{"positions": "rope", "qk_norm": false, "seq_len": 1024, "train_tokens": 282200000, "steps": 8613, "dataset": "wikipedia_en"}
MLP neurons of a small language model. Each row is named by its layer, matrix (gate and up: input weights) and neuron, and shows model dimensions 256-319. Each number is 50 + 15 x the weight over its row's rms, rounded and kept within 0 to 99. A neuron's up and down rows have the sign that makes its largest values positive.
A block is one neuron, or neurons of one layer that tend to fire together. Before each block is what it responds to, as a language model described it from the Wikipedia text at the highest values.

Possessive 's suffix. The s right after an apostrophe, mostly possessives of names or organizations (WWE's, Miller's, Christie's), plus contractions like there's.
L2.gate77:44 34 21 32 49 56 56 52 49 75 44 72 34 54 50 61 19 40 60 26 59 65 68 78 27 59 57 48 34 21 46 52 70 41 34 35 53 74 71 33 54 51 50 48 38 36 31 32 53 60 46 43 52 41 28 28 61 45 70 69 51 56 46 57
L2.up77:53 39 45 57 65 28 55 50 49 36 58 46 58 42 61 53 47 43 31 44 38 50 45 69 24 27 50 49 45 30 86 77 60 47 51 68 33 48 39 47 56 13 26 47 37 40 42 35 54 58 45 42 64 50 52 30 54 58 67 73 40 40 40 34
L2.gate202:56 61 39 62 40 66 37 65 21 63 32 48 38 55 53 59 56 60 25 64 22 30 68 37 49 36 40 37 53 76 49 49 35 16 40 34 33 45 42 68 58 34 53 58 87 35 47 21 37 62 18 36 46 30 51 54 60 38 33 29 59 57 03 55
L2.up202:63 00 69 41 25 36 43 42 35 33 58 63 82 53 70 37 74 51 82 60 25 61 61 53 47 66 57 34 56 46 39 71 42 37 26 44 62 53 22 55 54 42 33 60 56 58 29 40 50 39 44 28 60 36 27 20 45 47 55 20 50 63 41 58
L2.gate368:69 19 38 33 10 55 44 48 37 37 73 57 49 48 41 80 49 43 74 48 57 23 52 43 46 68 52 37 37 70 49 80 33 57 52 59 60 57 48 40 23 40 52 52 67 58 42 75 66 35 59 32 54 71 43 44 45 58 65 26 72 55 46 48
L2.up368:78 50 45 44 27 64 77 50 37 13 43 65 44 37 37 35 53 41 71 79 66 35 62 57 48 76 30 44 42 49 33 71 42 55 41 36 59 22 50 39 73 34 39 38 46 39 54 62 34 54 54 53 38 65 62 55 37 53 56 36 64 64 54 60
L2.gate525:30 45 51 59 25 34 48 74 37 73 43 38 71 62 33 84 34 33 42 57 57 59 28 56 55 39 64 58 64 52 83 50 58 37 50 68 40 67 59 74 64 35 50 69 44 40 47 55 20 73 45 44 66 53 68 47 62 71 48 50 42 75 32 50
L2.up525:39 69 50 69 64 49 51 59 71 75 60 46 43 44 81 51 73 38 23 31 53 49 36 76 55 25 31 44 51 65 58 61 77 21 33 24 50 41 40 34 63 52 71 64 78 63 64 57 59 49 42 46 46 42 54 18 66 46 22 48 64 49 32 52
L2.gate772:35 16 43 36 47 43 49 52 56 48 48 56 49 66 53 38 60 87 64 47 39 63 64 52 48 65 32 58 71 56 65 81 47 52 42 72 50 32 58 48 47 61 66 32 73 41 76 31 42 56 80 20 64 62 52 57 66 28 53 32 29 59 37 34
L2.up772:61 40 31 26 29 62 59 36 23 39 38 35 57 29 64 50 40 19 43 43 65 36 44 82 64 64 28 45 46 38 67 35 35 53 37 47 49 35 47 56 42 20 42 46 53 61 37 62 47 52 28 31 39 59 50 38 51 42 71 31 17 29 80 32
L2.gate985:34 52 61 39 63 72 46 54 58 49 61 09 37 64 61 67 30 59 65 51 58 47 35 57 53 42 60 41 57 95 41 45 28 46 30 17 65 49 48 50 21 44 30 26 33 33 43 39 47 41 33 24 35 59 49 37 76 52 32 42 16 55 37 55
L2.up985:78 39 63 37 54 26 46 61 29 57 70 29 41 78 51 44 52 37 75 35 42 54 60 55 56 42 52 38 63 59 50 74 42 50 47 33 59 50 39 47 48 43 78 73 45 28 70 43 35 46 53 56 53 70 46 85 42 45 60 61 18 67 56 57
L2.gate990:59 45 43 30 22 43 50 78 56 49 46 48 62 73 35 58 52 38 57 15 37 37 73 36 45 58 53 50 26 49 49 54 42 29 57 93 40 51 24 57 45 52 52 52 53 26 66 71 51 61 81 32 62 73 49 31 49 59 30 60 35 40 39 38
L2.up990:47 53 34 44 54 49 48 43 50 49 43 46 55 39 67 81 28 43 45 54 34 44 52 50 28 89 65 26 73 37 59 34 40 45 51 60 62 75 52 35 30 48 31 33 40 28 48 56 56 53 53 41 50 74 57 53 61 22 29 47 34 58 51 61
L2.gate1025:30 63 69 56 52 51 46 44 64 50 68 61 12 49 84 62 62 41 97 40 47 39 02 43 26 26 41 52 39 71 27 62 26 39 50 58 33 51 49 61 66 41 55 44 54 69 26 57 74 60 64 31 40 27 59 52 60 35 36 88 64 48 64 42
L2.up1025:55 36 59 57 50 48 33 67 48 49 31 47 41 75 46 37 72 35 45 21 36 54 52 77 38 18 49 56 53 52 22 56 73 44 47 32 83 42 59 97 56 32 78 71 61 40 56 48 51 37 30 48 49 33 45 42 50 56 39 62 33 53 45 63

Inside proper-name tokens. Word pieces inside multi-token personal names, chiefly the period after a middle initial or a mid-surname fragment (Steven A. Cohen, McKinley, Wulferdingen), and sometimes a middle digit inside a number.
L4.gate411:58 24 38 45 45 69 32 50 35 48 49 54 50 71 55 46 34 43 44 41 69 17 36 29 57 55 39 36 60 52 38 78 33 43 45 64 63 52 41 58 50 20 58 28 47 80 46 32 36 39 58 55 35 37 44 87 34 46 44 37 32 42 31 51
L4.up411:60 41 44 47 15 38 80 32 41 37 52 20 55 24 52 41 40 63 52 58 41 72 58 39 62 29 69 30 69 52 60 49 44 44 71 36 76 57 64 48 52 47 62 60 60 54 71 75 50 62 54 38 78 49 50 31 40 47 30 55 42 34 64 29

Possessive marker tokens. Possessive apostrophes and 's endings after names or plurals, e.g. Fagles' translation, BeeTV's drama, Elvis' album; sometimes determiners or list colons.
L4.gate233:24 47 50 30 59 77 68 40 55 66 59 65 04 48 61 55 53 28 62 33 51 60 39 67 57 21 42 54 32 58 38 51 61 47 73 33 32 33 64 62 31 43 62 33 54 62 72 38 82 67 44 65 21 72 49 60 57 32 52 67 37 35 41 48
L4.up233:51 33 35 44 55 63 60 50 61 38 44 30 41 56 42 58 43 41 73 34 56 53 50 38 51 35 53 36 54 39 61 28 60 49 62 68 51 46 48 56 62 54 47 39 66 85 63 04 64 71 38 61 46 66 71 35 47 44 35 70 10 17 60 47

Mid-name abbreviation periods. Periods after capital initials or abbreviations inside a continuing proper name, as in U.S. President, B. kuatunensis, John G. South; also name-internal pieces such as "of" in Isle of Man.
L3.gate226:14 41 46 37 33 29 55 44 50 40 46 34 57 59 55 39 53 53 37 50 11 58 53 68 61 34 80 61 55 45 71 19 40 47 65 61 53 45 47 40 37 51 66 09 59 36 42 54 14 56 59 56 36 44 30 26 63 31 68 38 31 62 31 54
L3.up226:38 45 66 39 33 39 49 31 60 57 46 32 45 54 65 58 55 60 33 65 30 87 42 46 68 45 32 37 68 54 39 39 55 55 80 60 74 39 30 47 41 65 59 42 66 49 58 36 65 62 46 66 27 48 37 55 59 75 49 64 60 15 52 56
L3.gate269:54 63 55 37 73 37 41 66 88 58 49 67 69 31 71 33 22 34 77 38 48 83 29 47 47 31 31 37 54 26 44 54 44 45 64 60 24 39 69 49 63 57 51 59 66 24 54 82 31 70 57 48 54 43 26 36 69 24 47 78 39 35 48 35
L3.up269:61 53 55 64 51 45 64 41 50 30 26 62 36 55 63 61 52 44 76 70 54 47 32 53 76 79 63 27 49 56 54 56 63 14 50 48 38 46 42 57 43 52 47 51 81 68 53 71 26 84 49 66 44 70 58 60 61 48 43 49 49 47 53 51
L3.gate518:53 67 30 27 62 17 51 32 28 44 71 56 57 71 53 54 42 26 68 35 51 89 43 60 49 36 71 40 47 62 56 57 44 70 49 42 44 38 45 32 62 51 43 77 42 65 28 69 58 52 61 43 28 24 43 30 37 86 53 69 46 72 59 63
L3.up518:72 61 49 56 25 23 36 35 35 37 66 79 51 52 45 60 37 41 48 48 71 69 59 57 47 40 64 59 53 42 73 32 15 37 37 42 39 30 80 34 68 61 49 48 68 42 47 71 38 55 56 61 21 44 34 27 30 83 51 26 78 96 59 72
L3.gate537:58 69 22 50 41 29 65 47 63 46 24 51 58 43 65 29 42 58 58 74 66 54 31 70 55 54 60 54 66 41 55 60 64 57 60 43 42 36 51 72 43 60 48 34 44 59 35 44 67 49 30 25 45 59 34 42 46 37 31 59 47 46 60 31
L3.up537:20 43 46 74 67 66 52 53 45 51 56 44 37 51 70 45 67 69 39 33 33 60 39 43 34 73 57 47 41 23 59 36 36 75 66 53 70 37 45 53 43 38 50 74 84 37 23 50 57 74 42 58 41 24 55 49 35 48 54 56 85 33 32 36
L3.gate693:07 59 39 68 85 59 56 60 54 37 52 60 53 39 76 32 42 39 75 55 31 72 52 41 37 48 51 72 57 47 48 49 63 52 58 61 60 49 58 49 56 36 66 81 54 55 49 41 63 63 47 22 63 50 60 55 26 24 46 64 41 61 64 55
L3.up693:36 73 54 37 55 60 21 34 86 43 65 39 66 29 53 21 18 46 49 54 53 20 29 33 61 65 84 44 38 62 46 34 33 29 33 41 64 30 66 61 49 37 30 29 26 53 34 47 55 78 59 39 37 58 42 44 49 33 52 56 41 48 77 52
L3.gate867:44 60 47 57 32 37 58 77 70 58 45 43 56 44 26 40 51 74 32 32 57 64 55 33 57 46 67 53 55 40 57 55 35 53 66 33 54 19 87 56 65 62 45 31 30 71 47 27 36 33 56 58 31 46 49 46 32 57 39 41 42 62 32 41
L3.up867:61 50 64 50 29 67 56 37 58 74 64 67 54 56 53 44 54 45 54 24 62 99 25 52 57 35 51 61 42 40 54 36 35 31 63 34 33 49 48 43 50 51 51 51 37 49 59 54 42 42 63 32 44 41 76 46 30 53 45 51 22 51 40 36
L3.gate909:70 50 47 53 63 45 63 31 72 36 59 38 50 49 57 51 33 38 66 43 18 53 40 53 36 56 41 47 51 53 35 73 46 32 70 72 65 39 59 58 52 43 38 58 65 67 42 35 42 35 60 25 62 64 49 35 36 50 74 26 50 56 33 45
L3.up909:56 47 51 59 66 26 67 38 73 60 65 53 58 56 81 65 36 50 52 30 30 37 59 59 75 58 36 70 52 46 83 37 56 70 57 43 57 46 59 66 13 39 41 50 74 56 63 46 63 48 43 19 75 18 53 44 37 33 44 56 37 65 49 54
L3.gate1133:43 65 52 35 73 35 28 17 52 57 73 58 58 56 44 43 46 53 56 56 44 84 07 65 61 54 67 35 54 28 42 57 23 24 47 78 60 17 72 49 64 68 48 61 77 62 37 45 25 88 40 51 52 43 37 63 40 48 42 66 60 48 55 36
L3.up1133:59 35 45 58 40 41 50 27 74 31 63 59 75 71 39 37 55 31 60 43 25 67 35 49 59 54 66 55 43 29 77 29 25 35 71 59 66 46 84 54 59 50 44 34 57 28 50 66 55 52 37 70 51 20 74 67 41 35 59 49 57 61 64 46

Paragraph-break newlines. The second newline of a blank line between Wikipedia paragraphs, just before a new paragraph, heading (==Early life==) or table row.
L3.gate43:33 41 49 56 41 49 64 51 57 48 80 39 54 49 49 37 39 59 86 64 11 37 38 55 60 48 78 65 50 38 17 42 31 42 63 49 49 61 86 34 57 58 80 39 58 33 44 44 54 50 25 56 73 48 59 43 49 66 82 49 63 14 25 28
L3.up43:33 66 29 52 78 33 35 61 60 55 26 54 58 51 64 70 31 37 63 43 53 73 10 70 26 45 48 38 52 62 61 60 55 61 49 55 38 69 53 53 45 60 50 38 47 39 74 75 22 26 31 68 13 69 35 49 64 26 33 67 36 80 52 62
L3.gate107:21 51 82 19 92 51 52 36 64 33 41 61 51 64 39 59 78 41 42 72 40 20 32 41 37 35 48 43 76 38 23 66 46 61 48 59 38 32 29 58 71 61 62 53 42 45 56 59 59 64 38 46 35 42 63 55 57 71 48 54 53 39 36 29
L3.up107:56 39 56 39 59 50 61 50 38 70 41 59 51 60 32 51 80 29 56 70 50 37 46 60 34 22 33 55 55 54 36 69 42 42 67 31 53 58 33 49 63 56 76 46 46 33 24 43 65 60 46 35 30 85 58 39 63 58 29 24 50 32 49 47
L3.gate182:39 70 22 72 43 62 33 64 37 47 32 33 45 35 67 47 47 63 44 34 56 61 61 42 42 56 61 56 70 51 48 58 44 48 73 46 45 50 25 29 57 84 76 35 67 70 45 41 76 40 37 38 47 85 49 33 34 62 68 58 55 39 70 47
L3.up182:53 63 45 67 65 56 44 61 45 56 33 49 61 39 47 62 36 44 60 18 64 58 17 26 39 33 73 50 68 40 37 63 58 50 55 39 51 38 48 46 49 78 55 65 66 70 64 48 64 40 36 51 47 80 70 60 35 71 64 65 42 50 54 27
L3.gate429:50 45 00 46 55 71 44 59 41 52 46 39 33 46 39 40 46 60 51 41 67 66 41 46 51 52 70 46 32 73 19 52 64 56 45 53 37 53 52 53 62 67 37 48 40 66 33 34 62 41 41 49 49 58 52 30 26 52 63 50 24 44 39 53
L3.up429:54 58 15 62 59 56 66 69 44 47 44 72 44 39 37 51 47 35 61 37 68 61 38 42 71 32 38 20 26 66 26 45 59 45 43 46 47 38 55 66 52 64 51 72 38 70 50 26 66 28 26 73 39 69 68 40 26 53 70 56 34 40 47 36
L3.gate525:47 54 17 60 68 89 47 49 32 57 43 22 59 61 71 66 73 67 41 40 59 67 30 39 41 47 31 32 31 30 69 57 50 42 44 48 68 48 33 28 49 53 56 32 58 68 35 51 26 62 34 70 43 79 67 29 42 55 52 50 51 59 80 34
L3.up525:55 50 36 70 53 84 20 42 28 46 52 47 67 29 52 61 52 54 48 52 59 69 31 41 28 59 47 32 40 53 47 54 55 58 71 49 53 31 75 41 48 58 52 38 34 70 36 54 23 44 68 60 28 83 61 50 56 50 57 69 50 52 55 16
L3.gate577:51 46 45 73 79 68 68 46 38 53 41 38 62 38 47 51 60 54 51 47 55 58 47 26 42 46 30 48 38 65 18 45 53 53 66 81 39 48 58 30 17 42 43 51 42 57 62 59 48 24 69 39 40 30 48 41 68 31 40 54 49 41 03 41
L3.up577:61 48 48 61 66 65 38 45 41 61 40 73 37 49 22 59 27 52 58 37 27 46 73 48 27 60 38 48 39 58 54 41 55 37 51 34 55 59 41 53 43 75 55 45 48 61 55 42 39 72 51 71 23 68 34 47 46 24 41 55 42 38 20 50
L3.gate671:45 58 25 74 31 64 36 67 52 64 24 48 39 56 69 41 70 77 22 48 46 58 53 51 70 49 58 76 48 37 37 44 44 59 27 45 48 67 41 59 59 32 72 42 50 48 52 53 53 43 63 57 34 67 33 25 63 38 59 73 52 54 56 49
L3.up671:58 66 40 40 35 45 51 65 66 52 37 42 41 52 60 54 55 58 43 36 56 69 52 46 78 25 50 58 42 46 19 47 54 57 50 45 57 65 46 82 55 25 78 61 43 54 88 60 69 32 26 68 40 64 38 23 62 44 82 37 53 46 50 53
L3.gate837:14 32 48 41 47 77 45 43 63 39 52 65 35 63 48 66 45 26 46 49 55 75 59 27 58 56 57 53 24 30 56 47 44 38 64 50 65 29 39 53 59 70 47 50 49 63 33 36 36 57 43 64 62 40 67 56 39 69 48 35 52 37 52 61
L3.up837:51 62 37 59 61 68 50 45 41 54 53 56 58 55 50 26 55 40 46 51 60 59 65 32 42 34 84 59 33 80 55 64 26 74 42 48 39 49 83 38 39 62 29 51 30 44 54 57 70 61 27 40 56 50 54 64 70 55 68 72 37 34 74 53

Paragraph and section breaks. Blank-line newlines between Wikipedia paragraphs and the closing == of section headings, such as ==Reception==, == Personnel ==, ==Summary==.
L4.gate48:38 58 34 51 77 60 53 58 53 42 37 66 61 47 54 41 48 58 54 46 60 49 40 41 53 37 63 42 75 53 46 28 60 33 62 65 39 41 66 58 53 43 50 56 51 63 38 37 53 53 29 60 42 53 70 38 40 54 67 71 43 56 43 38
L4.up48:61 60 26 38 58 53 51 62 66 25 70 62 61 49 74 66 64 29 48 31 80 51 35 31 39 51 36 57 58 33 38 30 76 39 40 43 49 48 54 62 39 41 37 46 67 64 65 40 53 33 20 66 31 41 52 20 50 50 79 66 30 38 46 31

Anaphoric determiners and possessives. Determiners and possessives starting a noun phrase that points back to something just mentioned, usually sentence-initial after a period, such as The, Its, his, Those.
L3.gate13:47 72 49 67 46 53 58 36 49 50 55 37 59 53 51 53 48 27 40 51 20 58 41 50 39 51 28 37 27 37 57 72 47 63 31 34 05 71 58 40 40 63 38 57 73 30 44 53 41 59 53 75 26 57 45 50 52 93 68 68 37 72 43 52
L3.up13:74 81 46 66 45 75 71 38 62 54 37 71 77 37 69 31 78 49 41 55 45 12 40 39 46 55 38 52 63 34 57 56 41 45 30 28 05 37 51 34 58 54 55 32 39 23 61 33 50 75 70 70 47 37 60 66 50 82 54 64 69 48 44 61
L3.gate213:18 43 23 45 35 63 37 80 40 35 43 30 30 39 23 52 45 46 47 39 48 31 40 46 56 21 40 70 27 54 37 72 45 38 50 58 49 34 48 64 46 59 48 69 54 43 59 56 47 47 66 45 49 37 34 67 66 60 44 72 40 55 83 59
L3.up213:44 26 30 42 30 50 41 61 35 33 45 35 64 41 48 41 63 44 68 72 62 34 33 20 61 43 39 85 48 39 59 75 52 51 58 35 54 59 35 36 28 67 51 51 70 30 55 43 58 56 47 63 51 33 51 62 45 49 47 54 67 39 42 48
L3.gate306:46 37 21 32 38 67 57 52 42 53 44 43 62 58 73 71 64 46 44 48 34 59 51 30 58 49 69 77 22 63 41 76 32 55 68 74 43 50 56 77 17 71 58 57 55 48 65 69 54 59 50 47 31 61 79 51 50 41 76 45 47 60 50 44
L3.up306:39 50 51 46 61 67 26 39 59 51 36 31 71 20 68 50 26 60 44 55 51 61 73 54 75 55 34 35 41 49 72 50 48 49 42 60 50 29 24 58 32 60 43 40 44 46 49 38 59 55 91 68 64 45 54 46 24 38 48 59 56 15 44 75
L3.gate801:40 62 38 51 61 75 58 52 81 61 61 43 66 54 41 38 65 64 45 38 28 31 46 29 67 37 44 58 50 38 82 53 55 70 37 88 55 47 60 83 75 28 36 43 67 51 72 62 67 67 70 54 56 52 66 51 29 61 42 51 34 34 62 63
L3.up801:34 31 50 53 57 34 49 59 65 41 43 44 36 43 54 66 65 47 48 66 29 50 22 68 67 40 46 68 31 30 75 75 46 80 30 80 52 45 76 76 41 58 33 31 57 31 71 36 61 59 50 73 74 22 70 39 39 40 56 86 48 50 68 71
L3.gate836:47 50 22 26 50 64 63 70 62 47 40 57 46 63 42 59 66 56 53 61 35 62 55 47 72 56 36 35 53 58 65 29 30 69 51 61 24 42 49 64 45 10 52 51 75 19 43 86 59 43 53 50 50 35 66 87 54 58 65 55 52 53 32 47
L3.up836:51 48 32 46 32 32 34 57 18 39 38 33 56 77 29 30 42 47 55 62 48 94 32 65 48 69 75 41 26 54 70 36 54 71 43 37 50 80 41 89 69 26 56 43 48 28 55 60 65 58 53 61 57 20 53 39 32 53 56 66 39 33 41 58
L3.gate1016:17 51 30 55 52 50 51 59 66 39 71 33 38 42 56 61 29 57 45 61 71 64 37 46 45 53 50 36 51 27 44 47 73 68 29 58 33 38 52 39 30 67 43 60 51 72 80 44 66 42 49 48 70 31 70 46 40 52 62 50 45 49 63 41
L3.up1016:47 72 24 58 36 71 30 36 34 45 74 22 35 48 77 58 31 56 60 75 71 50 32 58 64 51 63 46 54 55 43 38 49 63 45 78 49 52 44 54 47 48 40 50 53 59 59 49 39 57 36 54 59 34 69 27 36 55 57 51 41 11 70 42
L3.gate1237:33 45 46 21 60 40 67 28 44 51 58 52 64 50 27 73 45 40 39 37 31 49 62 46 75 47 66 26 69 36 29 77 58 66 58 40 38 36 43 31 59 64 62 50 69 36 40 12 41 70 54 80 49 68 49 64 57 33 76 61 68 41 14 68
L3.up1237:38 42 46 35 74 54 48 52 30 25 48 36 63 51 46 58 69 26 38 58 41 36 22 50 67 43 36 60 71 46 55 72 88 73 41 40 22 63 41 67 51 45 55 24 58 46 51 74 40 48 41 48 33 44 30 75 48 53 55 47 59 45 28 54
L3.gate1255:14 46 54 41 30 47 36 55 60 77 52 25 64 54 63 57 50 36 57 27 49 51 44 13 58 48 39 51 37 49 48 53 39 69 46 52 55 47 76 75 52 56 40 36 69 47 76 25 72 59 43 73 42 71 65 59 42 47 73 63 58 44 46 60
L3.up1255:58 41 57 60 52 39 45 36 17 48 59 36 80 69 61 69 55 45 44 56 55 50 48 40 62 33 47 45 62 39 44 58 38 67 40 63 47 23 51 80 43 78 40 63 99 46 74 56 52 57 58 80 54 64 42 52 25 51 79 58 67 37 61 37

Abbreviation periods. Periods after abbreviations and initials inside names, such as St. Louis, William H. Harris, No.; weaker on mid-word fragments and "same" in "the same time".
L2.gate151:67 60 42 46 59 56 50 70 55 52 62 45 68 80 35 57 29 57 52 28 51 42 39 50 58 27 49 65 72 36 52 69 59 37 33 55 76 44 78 50 72 52 33 60 46 57 46 55 60 21 52 30 30 46 85 50 46 64 44 67 61 67 57 67
L2.up151:24 78 32 51 72 57 59 43 34 67 50 56 53 54 16 27 39 55 39 23 37 63 58 38 78 48 70 70 50 22 61 78 54 35 50 45 56 24 78 45 60 58 62 55 45 80 35 52 61 47 85 28 58 50 77 35 53 64 55 58 61 51 53 51
L2.gate223:49 75 56 54 33 62 35 44 48 31 56 65 59 75 51 36 61 54 55 68 18 43 47 60 19 60 55 85 68 63 57 68 00 33 53 50 33 22 46 46 39 51 40 47 47 30 44 49 35 51 54 49 29 60 28 54 46 54 33 18 55 50 39 50
L2.up223:42 47 48 60 48 54 46 46 46 46 88 21 67 66 76 49 77 61 40 40 21 79 44 43 45 46 53 59 52 67 24 36 41 66 33 24 46 44 35 47 50 56 53 55 68 59 49 31 69 66 44 65 37 47 60 40 56 31 65 31 40 39 69 44
L2.gate258:41 58 30 25 56 26 54 68 47 45 54 51 68 37 87 45 47 15 48 43 62 33 65 59 55 46 50 42 61 31 48 47 34 41 55 35 44 43 72 72 59 35 34 55 59 43 49 52 68 62 50 52 52 40 49 60 42 41 63 58 50 59 29 46
L2.up258:48 48 34 34 48 42 45 61 60 29 37 28 61 57 62 46 57 72 42 55 67 30 52 47 76 72 60 63 72 45 29 47 41 28 53 71 69 76 70 60 54 31 50 32 70 38 70 61 55 58 43 34 24 55 55 64 41 29 50 53 60 49 76 11
L2.gate284:49 49 62 36 48 83 40 63 46 64 69 47 64 60 65 55 44 54 31 47 52 67 44 59 77 20 47 66 63 32 46 37 30 56 55 18 56 36 41 36 46 52 51 76 74 51 34 56 19 47 57 68 64 37 57 42 37 66 60 50 57 51 41 36
L2.up284:68 47 42 69 43 33 66 78 60 43 51 22 50 73 46 55 33 57 69 45 40 41 58 30 44 69 54 49 62 46 58 87 19 22 70 61 29 53 54 52 61 45 55 31 34 47 52 54 34 40 20 87 42 58 51 52 26 62 74 45 57 66 48 59
L2.gate296:67 20 29 67 17 59 28 87 31 36 54 54 21 53 74 52 49 45 53 49 71 33 58 53 45 51 67 79 51 36 35 53 39 33 32 35 64 51 39 57 48 74 49 44 74 12 50 57 48 48 37 67 63 47 41 61 33 41 45 73 53 31 76 54
L2.up296:62 18 26 42 41 43 55 80 55 19 70 70 50 41 80 47 30 59 50 41 48 63 54 61 63 55 41 68 69 55 41 37 42 40 44 39 62 49 25 70 49 56 72 48 60 29 55 73 52 43 46 65 63 40 41 31 48 43 45 64 52 34 75 25
L2.gate822:35 40 28 66 53 60 65 34 53 25 59 37 58 40 56 41 47 60 42 46 51 39 85 42 79 56 41 73 84 57 59 46 36 42 40 44 34 34 65 56 31 38 68 49 30 69 72 50 41 31 34 62 67 59 57 44 51 33 43 35 55 59 53 64
L2.up822:16 42 56 69 57 44 36 37 47 42 78 45 39 43 56 29 32 34 31 43 55 27 60 51 68 44 40 56 64 35 44 48 39 48 60 68 34 50 47 31 66 44 38 57 36 41 53 36 44 51 58 69 72 48 44 55 62 40 55 63 26 52 38 36
L2.gate846:60 59 56 64 41 52 63 38 67 40 50 35 46 42 68 41 40 69 56 41 69 37 64 62 46 43 68 47 56 39 35 75 49 29 45 68 63 16 83 64 53 60 62 56 46 67 56 51 60 57 83 45 49 60 49 79 48 37 62 47 56 37 72 38
L2.up846:55 43 72 67 49 70 69 62 43 19 76 34 56 33 37 56 28 59 47 37 67 56 46 34 46 51 60 64 72 55 12 49 64 46 67 93 76 40 43 67 30 41 71 35 56 55 23 48 48 65 56 50 49 51 57 67 76 63 54 54 19 47 53 47
L2.gate856:48 60 55 52 63 56 32 57 80 35 73 60 56 64 57 25 51 68 40 65 19 40 42 55 76 37 45 49 46 46 42 47 49 43 80 71 68 37 56 53 68 65 50 76 57 73 42 53 31 59 63 33 36 14 40 50 56 44 11 41 52 68 56 54
L2.up856:53 65 66 47 67 47 56 59 67 32 44 65 49 38 62 59 48 57 41 58 65 59 55 42 39 61 51 31 73 57 62 77 00 45 55 36 38 64 52 70 35 43 69 52 73 52 39 58 37 45 50 64 60 29 33 31 33 59 31 56 39 64 69 67

Paragraph-break newlines. Line-break tokens that end a section heading like ==History== or follow a blank line between paragraphs, just before new text starts.
L2.gate127:43 55 53 48 70 61 36 53 73 75 58 48 44 58 58 54 54 46 44 35 45 41 53 56 58 62 41 56 49 24 74 72 05 71 49 51 62 34 56 60 63 67 52 51 34 43 38 51 77 34 44 46 08 67 46 82 62 27 50 66 53 27 55 50
L2.up127:32 54 22 42 69 49 62 36 60 73 40 24 44 35 36 87 75 50 64 53 44 46 57 48 36 75 51 67 55 33 54 46 39 41 53 53 68 57 63 56 55 47 43 47 40 42 40 50 54 45 59 45 26 55 67 64 59 55 50 86 41 29 55 38
L2.gate309:50 30 45 60 54 39 34 79 14 32 63 81 41 20 57 35 59 59 45 63 67 51 76 85 48 50 68 52 54 13 30 45 57 39 46 65 75 51 38 42 43 64 55 36 37 67 51 43 57 70 30 26 60 40 46 50 63 73 75 38 69 58 36 45
L2.up309:36 95 60 49 64 44 51 59 66 45 42 63 47 24 36 49 65 83 52 58 67 50 54 50 27 52 63 65 61 37 62 40 33 62 48 31 78 65 37 44 58 64 54 36 70 53 61 43 30 74 36 36 59 52 44 50 53 68 52 45 58 38 48 46
L2.gate324:39 48 31 42 58 49 76 44 41 27 11 12 51 55 68 73 78 49 70 71 49 50 65 33 62 48 44 52 61 35 03 57 34 57 63 50 30 55 12 40 61 42 41 40 28 84 35 33 36 61 49 15 79 60 62 58 58 45 50 51 71 71 59 39
L2.up324:52 50 33 56 39 48 73 63 59 37 22 30 50 68 46 66 89 47 39 56 81 52 49 30 51 48 55 22 56 37 49 43 70 62 48 43 25 67 26 32 53 53 71 37 15 57 30 30 53 64 51 31 54 77 76 51 44 38 11 63 98 47 79 28
L2.gate360:34 51 56 50 56 74 60 45 22 10 46 65 31 35 74 51 47 93 57 37 53 36 54 48 48 62 27 61 53 40 65 67 44 51 93 69 38 51 50 50 62 29 56 63 62 31 59 41 46 38 41 32 74 46 61 48 56 08 77 46 33 47 43 53
L2.up360:70 74 89 48 41 42 51 57 51 13 57 56 25 54 55 54 58 62 72 37 47 29 34 68 47 64 47 31 37 39 44 60 52 25 54 59 59 84 26 60 26 37 41 46 55 37 77 45 30 48 18 49 45 48 41 43 53 57 26 63 25 50 60 51
L2.gate377:23 54 30 45 68 44 61 48 38 47 45 53 51 33 69 62 49 75 40 38 68 59 38 29 71 17 61 62 69 46 54 41 66 48 45 49 79 66 53 47 53 58 57 56 59 60 85 60 67 44 15 60 61 72 73 55 61 59 69 71 08 13 79 48
L2.up377:54 60 14 79 64 70 64 49 64 41 51 63 39 47 63 61 45 77 26 42 76 67 19 31 64 41 59 65 79 41 41 53 69 63 51 60 59 62 23 36 50 53 24 59 58 71 60 59 71 42 19 52 62 56 71 37 64 67 60 53 46 21 71 57
L2.gate1019:46 43 57 91 69 55 26 57 34 69 67 51 67 48 23 50 43 45 66 42 47 65 21 32 48 27 54 67 47 53 67 50 55 38 54 33 47 45 38 66 49 72 51 38 64 46 40 34 47 45 47 61 45 84 88 69 54 82 53 55 59 57 39 45
L2.up1019:56 50 52 19 64 55 45 75 60 80 45 44 46 50 49 57 48 61 68 42 38 59 42 38 32 39 51 52 60 39 84 65 56 66 62 55 28 54 50 77 71 60 45 47 51 62 66 23 52 61 71 43 60 32 45 37 47 45 61 37 54 51 20 33
L2.gate1243:34 55 47 56 63 44 74 44 82 70 47 44 65 58 71 52 54 55 71 25 49 40 50 44 64 44 58 46 38 43 37 77 53 40 59 59 59 45 66 58 57 55 40 42 45 59 88 36 68 30 50 36 39 54 74 60 58 64 58 55 43 37 54 44
L2.up1243:49 32 42 40 79 61 73 57 47 78 57 21 58 55 72 32 61 30 39 49 51 58 48 50 48 50 58 40 38 48 10 53 53 41 87 41 70 88 41 58 54 53 49 58 60 78 54 36 63 31 66 64 40 49 47 51 63 60 60 51 42 42 33 57
L2.gate1253:54 49 52 50 73 26 59 48 33 63 24 67 48 39 66 45 51 43 43 33 69 49 71 45 60 60 43 55 57 33 36 82 48 57 57 59 42 43 54 44 69 64 41 82 47 58 35 24 46 36 48 62 46 83 55 51 49 67 66 55 49 25 40 46
L2.up1253:56 58 46 68 58 52 61 24 43 55 30 46 53 52 76 40 51 71 37 57 59 52 41 51 56 35 54 49 62 32 49 68 30 42 37 38 64 36 34 39 68 48 57 59 34 61 24 47 51 43 13 57 36 39 51 60 64 45 53 53 37 51 44 46